{"n_head": 2, "head_dim": 128, "norm_eps": 1e-05, "qk_norm": true, "init": "normal", "init_std_up": 0.0268, "decay_fraction": 0.294, "steps": 4915, "dataset": "wikipedia_en"}
MLP neurons of a small language model. Each row is named by its layer, matrix (down: output weights) and neuron, and shows model dimensions 16-111. Each number is 200 + 30 x the weight over its row's rms, rounded and kept within 0 to 999. A neuron's up and down rows have the sign that makes its largest values positive.
After each neuron's rows, "fires before" lists the tokens most often just after its 100 highest values on Wikipedia text that the model never trained on.

L9.down46,236,192,152,166,259,171,207,219,214,156,176,185,212,229,230,146,221,193,238,195,137,195,239,164,224,218,132,205,213,179,244,235,234,170,191,234,229,211,220,188,207,149,212,223,181,197,155,154,183,227,216,219,167,264,179,216,192,183,185,220,185,196,157,228,241,205,220,237,215,197,222,188,204,252,209,199,158,201,199,215,190,148,195,212,232,171,213,209,169,218,237,140,232,202,216,202
fires before: " ", "."

L9.down257,205,210,250,169,186,241,167,185,170,204,180,181,176,174,197,205,176,198,198,272,170,216,170,238,213,180,263,183,246,182,162,177,178,188,217,195,189,198,178,207,174,188,200,207,165,233,190,241,196,159,212,165,228,223,182,188,244,206,186,197,180,207,172,181,160,162,220,138,203,189,176,192,226,205,154,217,178,171,186,192,259,189,215,191,209,239,201,160,216,140,213,212,232,249,226,239
fires before: "4", "5", "3", "0", "2", "1"

L8.down331,174,181,187,195,133,236,225,171,147,164,154,215,229,188,187,210,241,182,206,243,149,231,229,203,224,204,272,251,185,189,190,198,189,211,201,176,155,228,215,175,137,196,252,198,191,198,209,189,222,194,147,185,224,196,171,217,145,213,191,216,155,165,166,195,206,184,234,214,198,241,169,229,147,220,216,224,247,211,194,178,199,244,261,164,205,145,168,186,211,190,252,154,247,206,176,211
fires before: " ", "\n"

L8.down656,208,193,216,194,181,154,233,144,174,154,239,241,218,171,208,231,251,153,173,209,181,206,201,228,205,174,202,189,206,224,223,199,214,187,204,216,183,207,207,227,215,254,225,177,218,199,151,226,276,183,184,222,216,166,190,189,205,175,224,202,162,205,211,179,199,218,158,162,183,192,183,222,231,247,170,201,227,203,175,171,174,162,226,162,176,231,155,175,213,197,238,132,187,197,195,230
fires before: "s", " ", "4", "\n", ","

L7.down62,229,179,182,215,236,173,221,190,130,199,207,186,218,207,266,150,181,142,181,196,210,197,264,247,193,210,193,178,173,217,263,217,171,191,207,243,236,197,225,215,196,220,300,225,210,172,152,180,231,186,232,210,195,209,232,180,245,181,169,143,205,204,205,207,232,160,166,209,194,190,208,161,204,224,212,209,211,228,190,242,215,206,141,231,249,171,202,175,245,187,151,202,217,244,217,197
fires before: ",", " the", " ", " he"

L7.down551,178,211,179,234,225,192,206,167,276,204,176,170,180,211,180,187,172,225,203,170,181,209,164,246,209,159,211,237,274,247,230,247,207,193,238,171,169,194,161,204,199,228,178,184,180,242,219,182,237,286,166,239,252,199,203,174,217,199,194,188,223,233,216,246,254,99,179,197,183,209,189,195,254,250,175,237,240,237,184,183,167,208,181,224,145,227,197,204,211,172,198,148,217,196,193,185
fires before: "1", "2", " ", "3"

L8.down409,286,192,189,244,186,153,221,196,183,192,208,233,185,209,190,162,207,195,207,215,214,175,215,215,140,183,241,216,216,185,192,182,183,218,156,225,214,217,199,173,201,178,306,208,254,204,255,240,189,198,204,199,216,182,222,188,196,165,182,177,183,175,233,234,176,194,210,233,204,173,185,223,181,201,193,197,181,207,170,195,202,184,186,235,244,212,193,166,183,150,95,237,209,182,229,252
fires before: "\n", " He", " In", " The", " It"

L9.down67,200,241,187,227,184,205,244,188,200,216,166,202,195,227,206,227,215,193,203,198,213,253,188,222,170,164,227,236,189,230,188,221,112,193,161,189,128,265,169,251,221,190,172,154,199,198,232,170,198,162,207,200,149,181,165,156,186,171,142,191,201,196,187,164,195,230,187,210,256,171,242,206,193,218,164,174,162,266,259,192,234,204,222,194,260,226,175,157,149,168,206,149,226,190,219,183
fires before: " |", ".", ";", "–", ")", "′"

L9.down481,214,170,186,188,211,219,254,185,186,200,177,193,257,197,200,179,269,186,230,243,214,230,178,183,163,214,242,172,231,282,234,173,213,233,213,221,234,202,210,250,222,172,237,215,202,189,218,185,241,196,177,237,167,168,151,170,195,206,219,234,185,180,236,163,198,239,238,254,229,196,137,156,229,164,200,236,202,195,252,244,215,269,244,249,175,166,209,208,188,141,191,194,185,200,209,220
fires before: " |", "\n", ")", ",", "."

L9.down131,232,187,183,164,221,208,220,173,164,211,210,164,187,196,203,223,206,160,151,230,171,186,198,246,181,132,229,193,246,233,161,185,242,230,181,201,281,220,222,218,201,177,213,218,213,168,136,171,216,198,226,211,210,193,197,180,187,233,211,228,172,176,247,188,186,161,163,235,228,195,233,198,212,237,208,157,221,154,208,220,200,190,191,232,254,157,221,195,218,134,223,218,190,201,242,251
fires before: ",", ".", " and", " was"

L9.down504,202,197,201,213,278,200,226,220,206,177,149,169,256,184,188,217,194,183,173,198,170,217,220,228,210,194,161,203,107,192,198,223,180,194,209,204,176,153,220,214,190,226,191,180,184,207,217,195,211,180,200,203,198,189,202,210,195,195,220,184,185,200,212,202,188,196,195,208,171,197,223,221,191,194,194,208,186,196,187,237,180,212,227,229,216,179,190,207,96,257,205,165,211,194,205,159
fires before: "==", "The", "In", "===", "\n"

L4.down693,169,224,200,228,183,226,187,167,238,147,192,205,231,220,181,222,230,219,172,184,174,160,241,216,236,155,206,226,261,129,144,174,200,165,198,242,225,197,184,231,197,262,177,224,183,162,246,167,256,233,173,205,192,209,173,222,235,225,202,186,185,129,243,184,182,185,216,202,177,207,219,198,221,143,211,113,222,189,257,166,219,196,170,185,188,181,205,151,257,195,241,189,191,198,190,238
fires before: "\n", "s"

L7.down387,218,174,235,198,154,219,216,168,179,198,178,182,215,202,186,196,180,191,210,198,178,234,227,201,215,138,206,222,190,213,209,218,240,200,216,209,209,151,219,233,188,225,240,140,165,198,226,220,263,266,192,246,185,193,253,212,193,162,218,209,178,195,198,185,218,197,147,184,137,214,180,225,243,214,150,226,202,193,196,223,179,221,222,168,210,205,154,240,223,196,235,175,257,246,265,160
fires before: "\n", " ", "′"

L9.down183,233,179,205,199,189,191,185,144,153,163,206,211,185,231,211,213,183,217,194,153,209,198,207,221,194,209,183,194,227,218,204,199,195,113,237,191,221,259,184,238,254,151,182,218,211,190,269,177,181,209,205,250,206,170,210,240,221,142,260,178,178,231,195,225,224,191,171,102,207,226,186,191,211,201,196,207,210,146,197,193,225,236,226,177,188,222,172,182,243,208,152,205,217,224,201,193
fires before: "4", "phe", "et", "end", "3", "ant"

L7.down465,218,186,175,185,130,186,229,214,225,141,176,195,150,235,191,192,226,173,172,212,197,205,205,225,165,182,129,244,250,192,234,209,234,188,165,192,224,185,195,212,115,236,210,179,198,216,193,169,179,205,212,145,195,173,220,211,224,190,241,237,199,175,217,194,214,175,179,244,180,155,220,224,239,271,218,222,184,207,207,149,202,198,170,192,207,223,181,242,268,176,197,217,154,183,215,161
fires before: ".", "'", " |", ")"

L8.down407,174,249,199,212,177,175,231,178,171,218,277,217,176,232,253,212,227,146,141,159,154,204,124,186,238,220,201,197,243,169,198,203,213,241,204,224,180,242,206,207,232,203,257,219,236,224,203,187,149,180,187,207,204,175,166,235,236,171,231,189,171,175,230,221,256,233,232,194,145,205,177,184,195,195,182,176,187,221,153,253,242,205,225,158,191,214,210,175,230,161,230,218,204,191,204,212
fires before: "9", "1", "8", "0", "7", "5"

L8.down101,267,189,221,182,183,180,238,170,216,215,171,217,160,177,198,184,262,170,209,159,224,193,211,176,253,179,198,155,180,206,246,183,169,185,201,218,181,185,210,208,206,265,156,240,246,159,257,186,255,143,219,203,212,187,186,192,228,214,185,143,188,209,183,204,229,222,200,188,187,231,190,218,233,222,197,164,241,210,245,204,211,186,254,171,193,194,177,156,275,190,253,160,202,198,125,181
fires before: "s"

L4.down457,202,182,234,198,174,178,192,173,175,166,181,141,161,191,211,183,161,179,170,218,167,229,185,261,210,233,151,171,144,224,248,209,179,189,180,173,199,125,159,192,172,165,227,232,193,205,179,200,225,198,218,181,200,204,204,238,170,232,224,136,199,239,219,234,228,222,154,189,180,213,173,230,168,242,160,237,139,204,171,209,159,235,172,218,179,205,169,206,146,231,203,253,218,203,227,194
fires before: "The", "\n", "===", "-", "In"

L9.down475,189,181,227,162,203,193,225,199,177,197,234,155,181,203,233,230,164,156,181,255,125,221,256,215,195,194,181,196,176,267,194,187,245,187,264,223,197,188,174,175,187,177,222,152,205,227,175,216,204,218,233,195,178,242,214,203,173,211,211,212,215,186,179,205,230,221,179,228,195,203,193,189,226,224,180,215,196,184,207,194,156,179,178,163,253,194,105,215,140,268,252,204,214,183,200,163
fires before: "|", "\n", " "

L7.down490,203,228,210,197,194,221,199,226,155,199,186,257,232,206,203,210,185,172,179,177,183,192,192,242,217,242,202,196,188,159,214,160,201,220,225,221,142,183,151,128,190,141,181,222,203,241,239,223,239,200,197,252,203,156,207,236,185,227,200,232,212,204,169,193,185,179,210,200,178,243,200,190,187,250,225,177,238,252,224,192,191,274,246,219,157,157,188,219,174,228,166,191,221,177,180,239
fires before: "\n"

L7.down436,179,203,208,223,224,229,264,224,159,228,232,185,198,223,231,207,208,171,216,244,170,208,227,222,174,194,260,187,257,245,243,143,192,207,201,260,229,210,246,189,214,227,187,195,192,231,253,166,196,225,165,204,176,199,232,160,200,200,219,205,145,227,172,228,231,248,162,275,202,224,189,197,182,198,171,259,210,179,219,185,178,219,221,181,239,172,209,191,178,218,230,239,213,203,216,215
fires before: "\n", " and", " who", ",", " from", " ("

L8.down701,246,174,269,232,208,241,201,179,150,129,206,161,215,230,224,224,215,218,178,196,245,202,170,218,177,199,167,199,204,180,188,161,153,185,221,192,182,149,185,149,162,169,204,165,216,199,176,151,227,199,209,215,193,193,191,164,192,213,169,213,217,191,161,192,185,202,222,195,187,231,182,243,174,243,181,179,203,201,222,243,225,189,176,235,224,226,214,228,169,165,149,245,206,185,219,242
fires before: "\n", " He", "qui", " a", "pass", " It"

L5.down2,234,229,203,177,213,184,177,188,183,157,224,204,223,213,227,205,188,184,227,202,167,221,223,184,180,225,169,216,201,226,200,165,183,176,193,202,221,195,212,234,166,150,192,189,231,177,212,159,227,181,182,212,169,212,236,233,231,202,189,166,263,223,182,220,183,232,185,227,150,208,196,254,185,236,177,166,222,258,196,173,198,155,205,159,183,225,211,261,217,192,220,158,188,216,180,192
fires before: "-", " ", "\n"

L8.down57,157,146,222,178,202,165,190,221,217,197,223,188,192,213,239,226,233,183,188,227,251,235,216,201,213,214,181,178,191,211,170,197,196,176,152,205,238,208,191,195,184,197,205,183,193,202,155,163,192,206,189,179,188,199,199,187,225,147,172,207,183,224,130,188,231,210,195,243,196,215,245,223,186,234,105,192,188,207,240,191,213,251,150,234,240,174,265,207,128,149,193,198,159,253,207,223
fires before: "1", "0", "2", "9"

L9.down403,211,230,176,206,193,168,197,136,230,118,191,189,205,223,283,213,242,189,203,206,181,219,237,215,176,229,201,183,190,204,174,262,159,232,242,219,176,173,210,196,178,219,207,175,267,176,206,195,162,274,206,211,176,165,228,171,177,167,222,232,188,203,139,221,216,147,179,185,154,209,271,236,177,251,171,221,212,191,188,185,233,192,193,169,220,172,212,215,156,230,193,212,179,198,197,228
fires before: "d", "s", "ed", "t"

L5.down69,179,238,163,254,184,214,241,214,225,213,129,244,207,205,211,204,219,182,205,154,201,207,183,222,194,173,198,215,205,197,191,199,203,271,213,246,180,234,161,228,156,151,211,251,203,193,206,211,192,198,166,245,203,204,170,200,216,180,211,222,181,208,170,252,211,210,192,194,246,209,240,215,225,207,176,181,163,212,228,201,201,225,193,255,178,195,243,201,218,112,201,207,236,255,152,180
fires before: "0", "1", "2", "=="

L5.down87,200,222,216,173,137,214,205,173,212,188,156,185,197,272,223,181,180,183,192,207,223,207,222,184,228,204,196,207,162,194,229,188,191,197,160,165,232,285,241,213,210,235,215,170,231,180,220,223,150,200,197,182,188,211,193,242,179,246,259,123,186,195,171,192,206,216,248,164,158,239,193,194,222,198,182,219,205,228,208,210,191,211,186,193,145,168,218,197,236,164,243,128,206,237,181,179
fires before: "\n", " ", "The", "S"

L9.down222,180,219,243,228,191,257,217,188,173,224,202,220,213,241,260,156,192,204,190,241,192,185,187,186,213,185,262,223,202,196,223,211,220,226,225,224,198,191,182,242,178,157,241,212,184,189,249,236,181,197,164,235,213,205,205,200,190,200,235,219,144,185,212,169,201,191,235,148,210,149,235,167,193,178,169,222,179,188,191,232,213,228,223,183,215,209,153,187,199,182,170,200,152,200,240,247
fires before: "1", "2", "g", "3", "ille"

L7.down356,209,251,199,187,197,216,173,210,173,207,197,191,174,213,195,265,214,157,205,233,190,196,194,154,236,180,188,188,275,172,188,192,194,170,167,218,192,249,212,230,213,221,210,265,228,192,214,157,234,239,222,210,178,191,205,195,216,161,186,161,243,243,172,175,206,216,205,194,262,180,238,157,139,198,203,206,244,167,248,221,186,239,215,229,247,225,207,124,233,157,189,160,289,230,261,181
fires before: "2", "1", "0", " York"

L7.down151,216,149,224,210,171,155,230,171,183,240,205,203,215,239,273,193,176,205,246,142,130,206,223,158,209,154,206,182,168,207,231,206,249,209,201,205,179,172,204,246,197,214,211,212,230,187,164,206,192,165,215,196,191,210,171,211,190,238,243,172,220,215,216,196,234,195,181,232,130,154,224,176,166,188,188,210,216,204,183,266,175,183,252,234,235,203,199,168,132,192,189,218,210,172,215,216
fires before: "1", "0", "4", "2", " ", "3"

L9.down523,195,206,208,198,151,164,165,187,236,193,198,190,178,164,232,216,286,238,222,192,202,203,227,211,202,198,166,162,158,158,178,193,178,207,209,205,188,170,240,196,221,210,222,216,248,248,214,182,220,208,149,189,244,177,219,135,185,194,175,188,224,203,209,206,214,184,194,178,200,160,207,260,217,175,172,220,225,156,228,194,186,219,222,226,205,142,185,185,182,267,193,227,204,239,188,208
fires before: "ing", "ed", "d", "s", "al", "ated"

L9.down527,168,165,201,212,170,187,208,178,142,184,157,243,142,208,179,205,266,255,232,232,168,204,184,237,264,169,225,187,140,178,215,139,189,164,201,236,154,236,176,151,170,197,179,238,198,172,186,206,195,176,214,209,242,241,214,206,226,201,214,185,173,214,182,169,194,176,182,206,156,130,162,204,191,184,219,184,197,229,190,215,192,187,200,215,228,137,213,209,223,220,237,231,192,194,222,177
fires before: "ed", "s", " of", "es", "ing"

L4.down406,228,182,199,186,212,228,229,236,238,213,221,204,166,174,184,130,256,150,210,166,161,163,184,160,181,239,198,200,217,261,187,149,233,167,167,259,141,176,193,209,216,235,282,205,232,212,202,179,181,183,204,236,215,192,206,203,158,166,172,213,201,167,207,209,200,227,233,214,167,258,163,217,181,215,222,229,193,242,226,194,247,235,229,237,208,213,213,190,220,211,191,159,169,178,218,218
fires before: " |", ";", "4", ".", "0"

L5.down497,215,179,146,220,154,202,188,211,212,217,194,232,153,201,199,201,185,227,220,210,184,229,174,207,191,177,211,190,166,176,179,149,283,235,208,199,211,174,210,182,187,191,220,233,181,162,166,182,175,192,155,175,160,140,213,243,190,189,200,153,201,167,182,249,209,178,197,169,192,147,202,188,196,186,161,195,235,199,208,177,149,211,193,202,204,226,182,198,212,98,158,197,193,210,211,246
fires before: "2", "1", "0", "9"

L4.down246,219,186,218,234,170,161,202,200,174,171,187,193,200,221,182,221,186,199,200,193,179,202,205,211,245,216,233,210,201,182,242,231,237,238,205,218,212,185,214,209,214,159,225,158,162,191,247,162,230,248,237,222,193,205,194,252,133,226,215,232,198,147,220,201,195,188,170,209,204,175,180,230,205,161,220,150,220,211,226,202,226,185,182,231,235,263,190,165,235,169,216,141,190,232,171,240
fires before: "\n", "ledge", "ach"

L8.down297,156,207,208,187,208,182,199,217,183,156,198,184,172,212,209,203,218,199,232,214,222,173,170,191,160,201,139,220,129,208,215,214,210,190,194,209,180,177,179,215,188,177,206,196,215,199,188,194,255,220,166,223,186,216,213,230,205,197,212,165,232,205,201,172,164,199,216,182,173,198,156,210,183,189,195,229,179,191,201,200,187,195,175,188,185,267,193,209,157,209,189,210,196,222,189,172
fires before: "-", "\n", "|", " "

L9.down608,182,257,166,171,183,198,286,165,192,165,219,203,188,227,186,167,193,171,212,201,145,223,194,259,206,206,180,205,263,186,233,269,234,175,183,182,198,179,233,252,192,151,215,211,181,215,198,222,249,182,252,203,199,208,160,220,178,218,197,169,187,236,229,159,216,180,203,223,185,179,205,237,203,229,181,219,216,173,214,193,222,184,201,139,171,177,189,203,195,196,229,236,214,178,192,243
fires before: ".", "–", ",", ")", "\n", " and"

L8.down689,193,215,201,228,191,200,169,212,183,203,197,180,226,248,192,194,239,206,141,166,189,212,211,177,256,132,148,227,196,182,124,153,195,206,206,211,186,217,184,204,183,220,183,197,154,223,275,162,73,233,173,206,214,217,216,216,193,180,219,147,199,161,213,200,218,177,197,131,179,238,156,190,192,118,210,147,235,212,212,191,178,216,189,195,235,215,179,215,222,188,194,194,197,158,213,243
fires before: " ", "\n", " the", "ed"

L7.down6,189,164,222,252,195,225,182,218,185,214,246,231,195,196,184,204,197,194,176,180,142,211,208,204,189,191,199,166,219,224,155,183,248,252,201,215,231,187,181,177,172,201,161,178,196,210,143,194,156,192,191,188,153,234,242,189,170,248,250,225,228,219,164,240,182,149,197,145,220,183,228,209,220,265,196,210,166,174,203,174,239,168,146,219,273,223,201,180,190,209,233,173,191,225,230,197
fires before: " ", "gue", "6"

L8.down105,198,174,216,225,210,195,183,146,179,201,198,188,213,179,206,257,232,189,186,200,201,207,181,112,212,190,202,200,255,193,161,209,200,192,175,197,199,166,212,208,159,167,246,230,249,128,234,147,210,247,168,227,204,221,184,264,227,167,238,179,191,159,206,228,195,178,191,214,210,235,207,215,205,213,127,173,248,172,175,228,181,215,159,194,199,193,222,179,161,175,190,152,203,166,188,160
fires before: "0", "2", "1", ";"

L8.down214,233,187,162,245,172,195,230,182,215,171,173,237,217,214,172,202,231,178,185,175,184,252,207,186,186,226,188,207,198,200,214,210,192,220,199,146,227,142,168,216,210,173,197,204,207,212,195,191,202,153,147,214,187,126,187,215,217,166,206,193,233,232,234,206,201,187,185,186,226,267,210,217,195,247,208,214,203,194,234,223,180,291,182,201,203,191,205,197,225,154,180,223,157,235,178,261
fires before: ")", ":", "\n", " |", "),"

L9.down605,186,192,166,199,190,146,204,160,214,216,190,218,223,193,157,208,230,189,145,233,234,169,165,163,213,160,193,157,173,207,156,237,111,162,196,170,214,221,213,203,197,206,180,228,235,205,179,246,199,190,186,151,224,198,230,165,174,193,231,223,166,242,209,229,191,195,220,207,195,116,177,196,177,222,233,162,198,183,193,186,222,170,190,192,243,282,222,158,242,203,237,199,206,180,169,230
fires before: "8", "0", "5", "6", "9"

L8.down611,246,146,208,151,142,188,182,230,193,196,221,192,161,152,224,196,182,246,213,170,215,211,207,219,233,207,224,181,221,163,199,212,238,209,214,181,201,205,190,239,180,245,215,230,171,205,209,215,204,149,223,228,175,194,232,191,216,198,231,217,232,129,181,126,212,224,238,164,251,224,225,218,207,157,178,162,207,204,261,166,199,191,160,156,228,176,151,177,224,180,181,211,225,186,147,169
fires before: "s", "t"

L9.down227,163,207,199,197,149,232,258,162,250,203,179,203,201,204,221,159,212,219,151,226,226,230,235,215,203,175,215,207,130,233,196,219,223,219,216,182,178,234,229,156,194,184,241,261,217,197,184,205,204,171,167,175,221,192,205,208,208,182,225,168,169,219,214,237,219,184,232,208,243,128,189,167,189,225,200,217,187,145,174,170,198,197,184,234,210,219,150,220,190,204,215,277,206,158,166,196
fires before: "s", "t"

L8.down128,197,203,219,167,159,187,190,184,179,181,213,234,224,150,194,197,212,239,183,225,218,210,224,204,243,244,196,160,173,222,204,163,208,207,235,183,193,180,191,161,207,221,256,282,213,224,220,166,193,231,234,228,223,186,158,312,177,231,209,172,228,187,185,194,229,203,191,233,207,222,259,178,203,263,220,188,200,222,181,237,200,185,201,233,177,224,206,217,253,217,201,263,194,167,223,211
fires before: "al", "ation", "able", "ary", "ing", "ated"

L7.down241,188,200,191,239,161,130,251,145,226,227,182,221,164,167,188,241,138,200,208,196,225,231,152,213,206,220,266,151,197,250,148,195,189,209,189,213,172,198,230,205,217,215,196,185,200,207,236,200,209,244,229,121,190,173,182,211,205,170,124,242,205,233,214,159,206,220,199,166,189,197,217,205,221,203,151,242,183,213,218,207,229,154,227,154,215,188,244,162,131,193,179,152,235,196,256,183
fires before: " ", " |", "\n"

L9.down595,235,244,178,155,221,222,199,228,227,211,204,160,185,174,242,225,210,220,223,145,239,176,193,174,235,172,230,220,204,206,200,231,207,210,146,214,220,220,230,241,185,204,218,190,241,140,202,241,241,207,170,121,236,206,134,246,198,193,188,201,153,244,184,210,166,274,179,242,211,162,194,219,183,172,235,227,156,232,223,213,254,220,244,263,185,195,203,196,149,142,233,197,192,201,191,176
fires before: "0", " |", "1"

L5.down8,209,194,150,273,252,145,217,179,221,192,191,205,210,156,190,185,200,213,212,178,184,163,175,180,223,214,217,179,171,216,198,177,181,227,185,192,187,221,212,217,158,160,248,226,219,186,152,242,178,166,185,193,185,199,168,221,228,243,210,188,232,247,186,203,250,191,200,188,151,151,180,239,222,208,155,227,209,193,251,258,190,225,174,201,180,180,183,171,302,145,227,204,196,267,252,233
fires before: "9", "8", "0", "5"

L9.down347,196,242,217,167,134,169,175,223,243,183,196,191,228,225,159,180,251,218,107,191,185,232,214,231,246,168,155,184,237,147,180,255,209,191,153,242,234,202,150,159,211,242,236,224,189,198,184,182,197,214,186,211,173,162,195,175,201,176,231,195,211,171,164,195,214,249,207,170,213,165,153,199,239,200,125,186,218,199,190,129,215,195,177,183,251,176,175,239,194,202,195,224,244,190,214,222
fires before: "s"

L9.down63,180,237,244,185,181,196,186,238,173,213,275,171,259,195,204,175,202,223,129,204,249,181,213,198,197,226,188,202,204,158,206,171,201,180,189,195,186,175,175,241,203,227,205,161,168,186,166,175,219,159,131,219,164,215,183,174,200,190,201,202,212,203,235,144,212,183,221,233,256,123,212,201,169,187,216,222,167,204,185,179,164,146,235,173,178,205,168,216,233,256,175,161,173,153,216,198
fires before: " ", ",", "2", "0"

L7.down107,186,206,243,175,217,213,209,168,156,171,178,200,247,194,196,226,226,204,233,192,177,200,208,147,185,260,234,180,209,204,201,242,207,209,201,179,193,208,172,170,166,192,172,175,223,196,250,209,253,178,150,202,80,243,232,175,192,223,210,198,183,198,186,233,191,131,192,202,165,181,221,220,180,168,194,190,228,222,252,168,192,163,216,178,230,229,172,225,214,177,196,161,209,194,185,210
fires before: " ", " —", "\n", ";"

L8.down660,190,215,201,166,205,199,222,201,211,211,156,181,187,220,120,214,218,185,181,196,175,198,198,250,233,179,225,188,111,226,228,229,232,190,229,165,188,215,208,200,176,185,234,257,180,199,201,215,198,239,231,218,190,163,171,226,236,152,186,175,212,216,178,174,223,230,223,230,174,230,209,191,212,172,179,214,175,225,197,212,217,169,175,233,181,267,189,191,186,175,201,217,158,215,207,196
fires before: "s", "ty", "i"

L8.down304,181,209,210,207,178,205,198,203,200,209,223,200,201,193,194,216,190,211,201,211,220,180,194,187,228,200,217,207,278,198,185,186,189,201,192,221,185,215,225,194,193,211,218,179,197,190,208,211,213,208,191,215,221,214,202,216,184,206,185,188,210,217,206,164,231,195,219,193,208,218,184,212,210,213,192,204,244,201,214,209,201,209,183,209,181,241,211,201,274,156,220,200,191,195,193,198
fires before: "\n", "==", "The", "In", "==="

L4.down260,235,185,211,227,165,185,175,215,215,165,194,198,163,148,188,195,236,207,201,198,173,205,189,213,206,119,229,203,168,203,228,228,211,244,174,265,171,209,236,232,153,217,203,224,232,194,225,220,173,184,246,170,244,193,159,239,233,155,234,191,207,203,230,173,210,199,213,231,167,165,192,93,205,229,223,237,205,153,199,182,234,172,153,178,183,189,195,163,165,234,212,210,209,202,169,205
fires before: "s", "\n", ","

L5.down665,168,172,227,176,215,209,232,211,187,195,149,247,185,233,226,174,177,192,141,248,212,214,211,213,206,218,229,183,171,234,208,230,190,145,149,210,220,250,215,232,190,224,291,197,224,146,176,205,219,211,211,224,177,172,243,258,154,209,274,142,157,213,179,172,223,229,215,202,132,227,163,265,179,185,177,205,174,193,177,219,248,169,187,206,215,250,153,188,279,218,213,235,191,231,212,224
fires before: " —", "4", "0", "5", "3"

L8.down302,226,184,212,195,212,225,208,219,173,146,212,218,225,243,214,204,205,223,134,269,226,247,217,205,206,197,181,202,207,201,175,187,197,207,267,233,221,221,125,225,193,227,196,205,189,155,227,167,168,204,171,239,184,212,220,228,205,221,222,208,207,186,220,209,174,185,180,150,245,260,192,260,180,211,184,174,166,171,215,138,183,156,165,161,259,206,148,170,178,212,204,185,215,200,233,217
fires before: "\n", " ", " by", " in"

L7.down622,217,151,201,233,178,201,185,214,245,278,146,169,143,197,201,237,186,211,163,149,231,207,153,187,208,205,199,228,212,218,182,204,175,197,169,205,241,189,229,183,217,212,223,158,186,196,225,168,223,227,201,177,189,262,212,183,167,201,188,171,215,113,247,224,191,199,178,191,197,200,213,163,214,228,172,243,172,222,173,259,198,212,153,184,168,158,228,198,221,216,200,212,230,173,255,206
fires before: " |", " ", "0", ";"

L9.down640,154,186,189,207,154,190,190,233,156,208,214,219,192,190,249,197,220,193,158,173,176,200,228,231,194,215,100,184,192,234,117,189,205,158,187,181,196,247,233,191,232,248,191,179,199,253,201,218,203,208,221,173,172,188,191,217,217,181,214,201,212,163,216,236,219,185,220,149,175,174,194,204,172,124,171,201,240,190,180,155,211,211,269,190,203,203,187,252,209,225,199,248,178,202,209,204
fires before: "d", "ed", "ped", "der", "ad", "ud"

L9.down224,178,183,256,224,162,235,191,143,225,178,207,194,211,165,191,244,201,221,197,181,203,221,190,187,203,224,170,188,197,233,174,184,197,243,179,154,189,222,206,205,195,205,245,179,217,210,163,140,226,253,209,202,137,200,247,196,207,226,192,179,121,165,150,196,181,226,184,256,187,160,222,198,177,208,196,235,222,231,237,210,224,235,230,206,138,245,284,149,182,184,203,174,204,171,211,194
fires before: " ", "\n", "0", "1"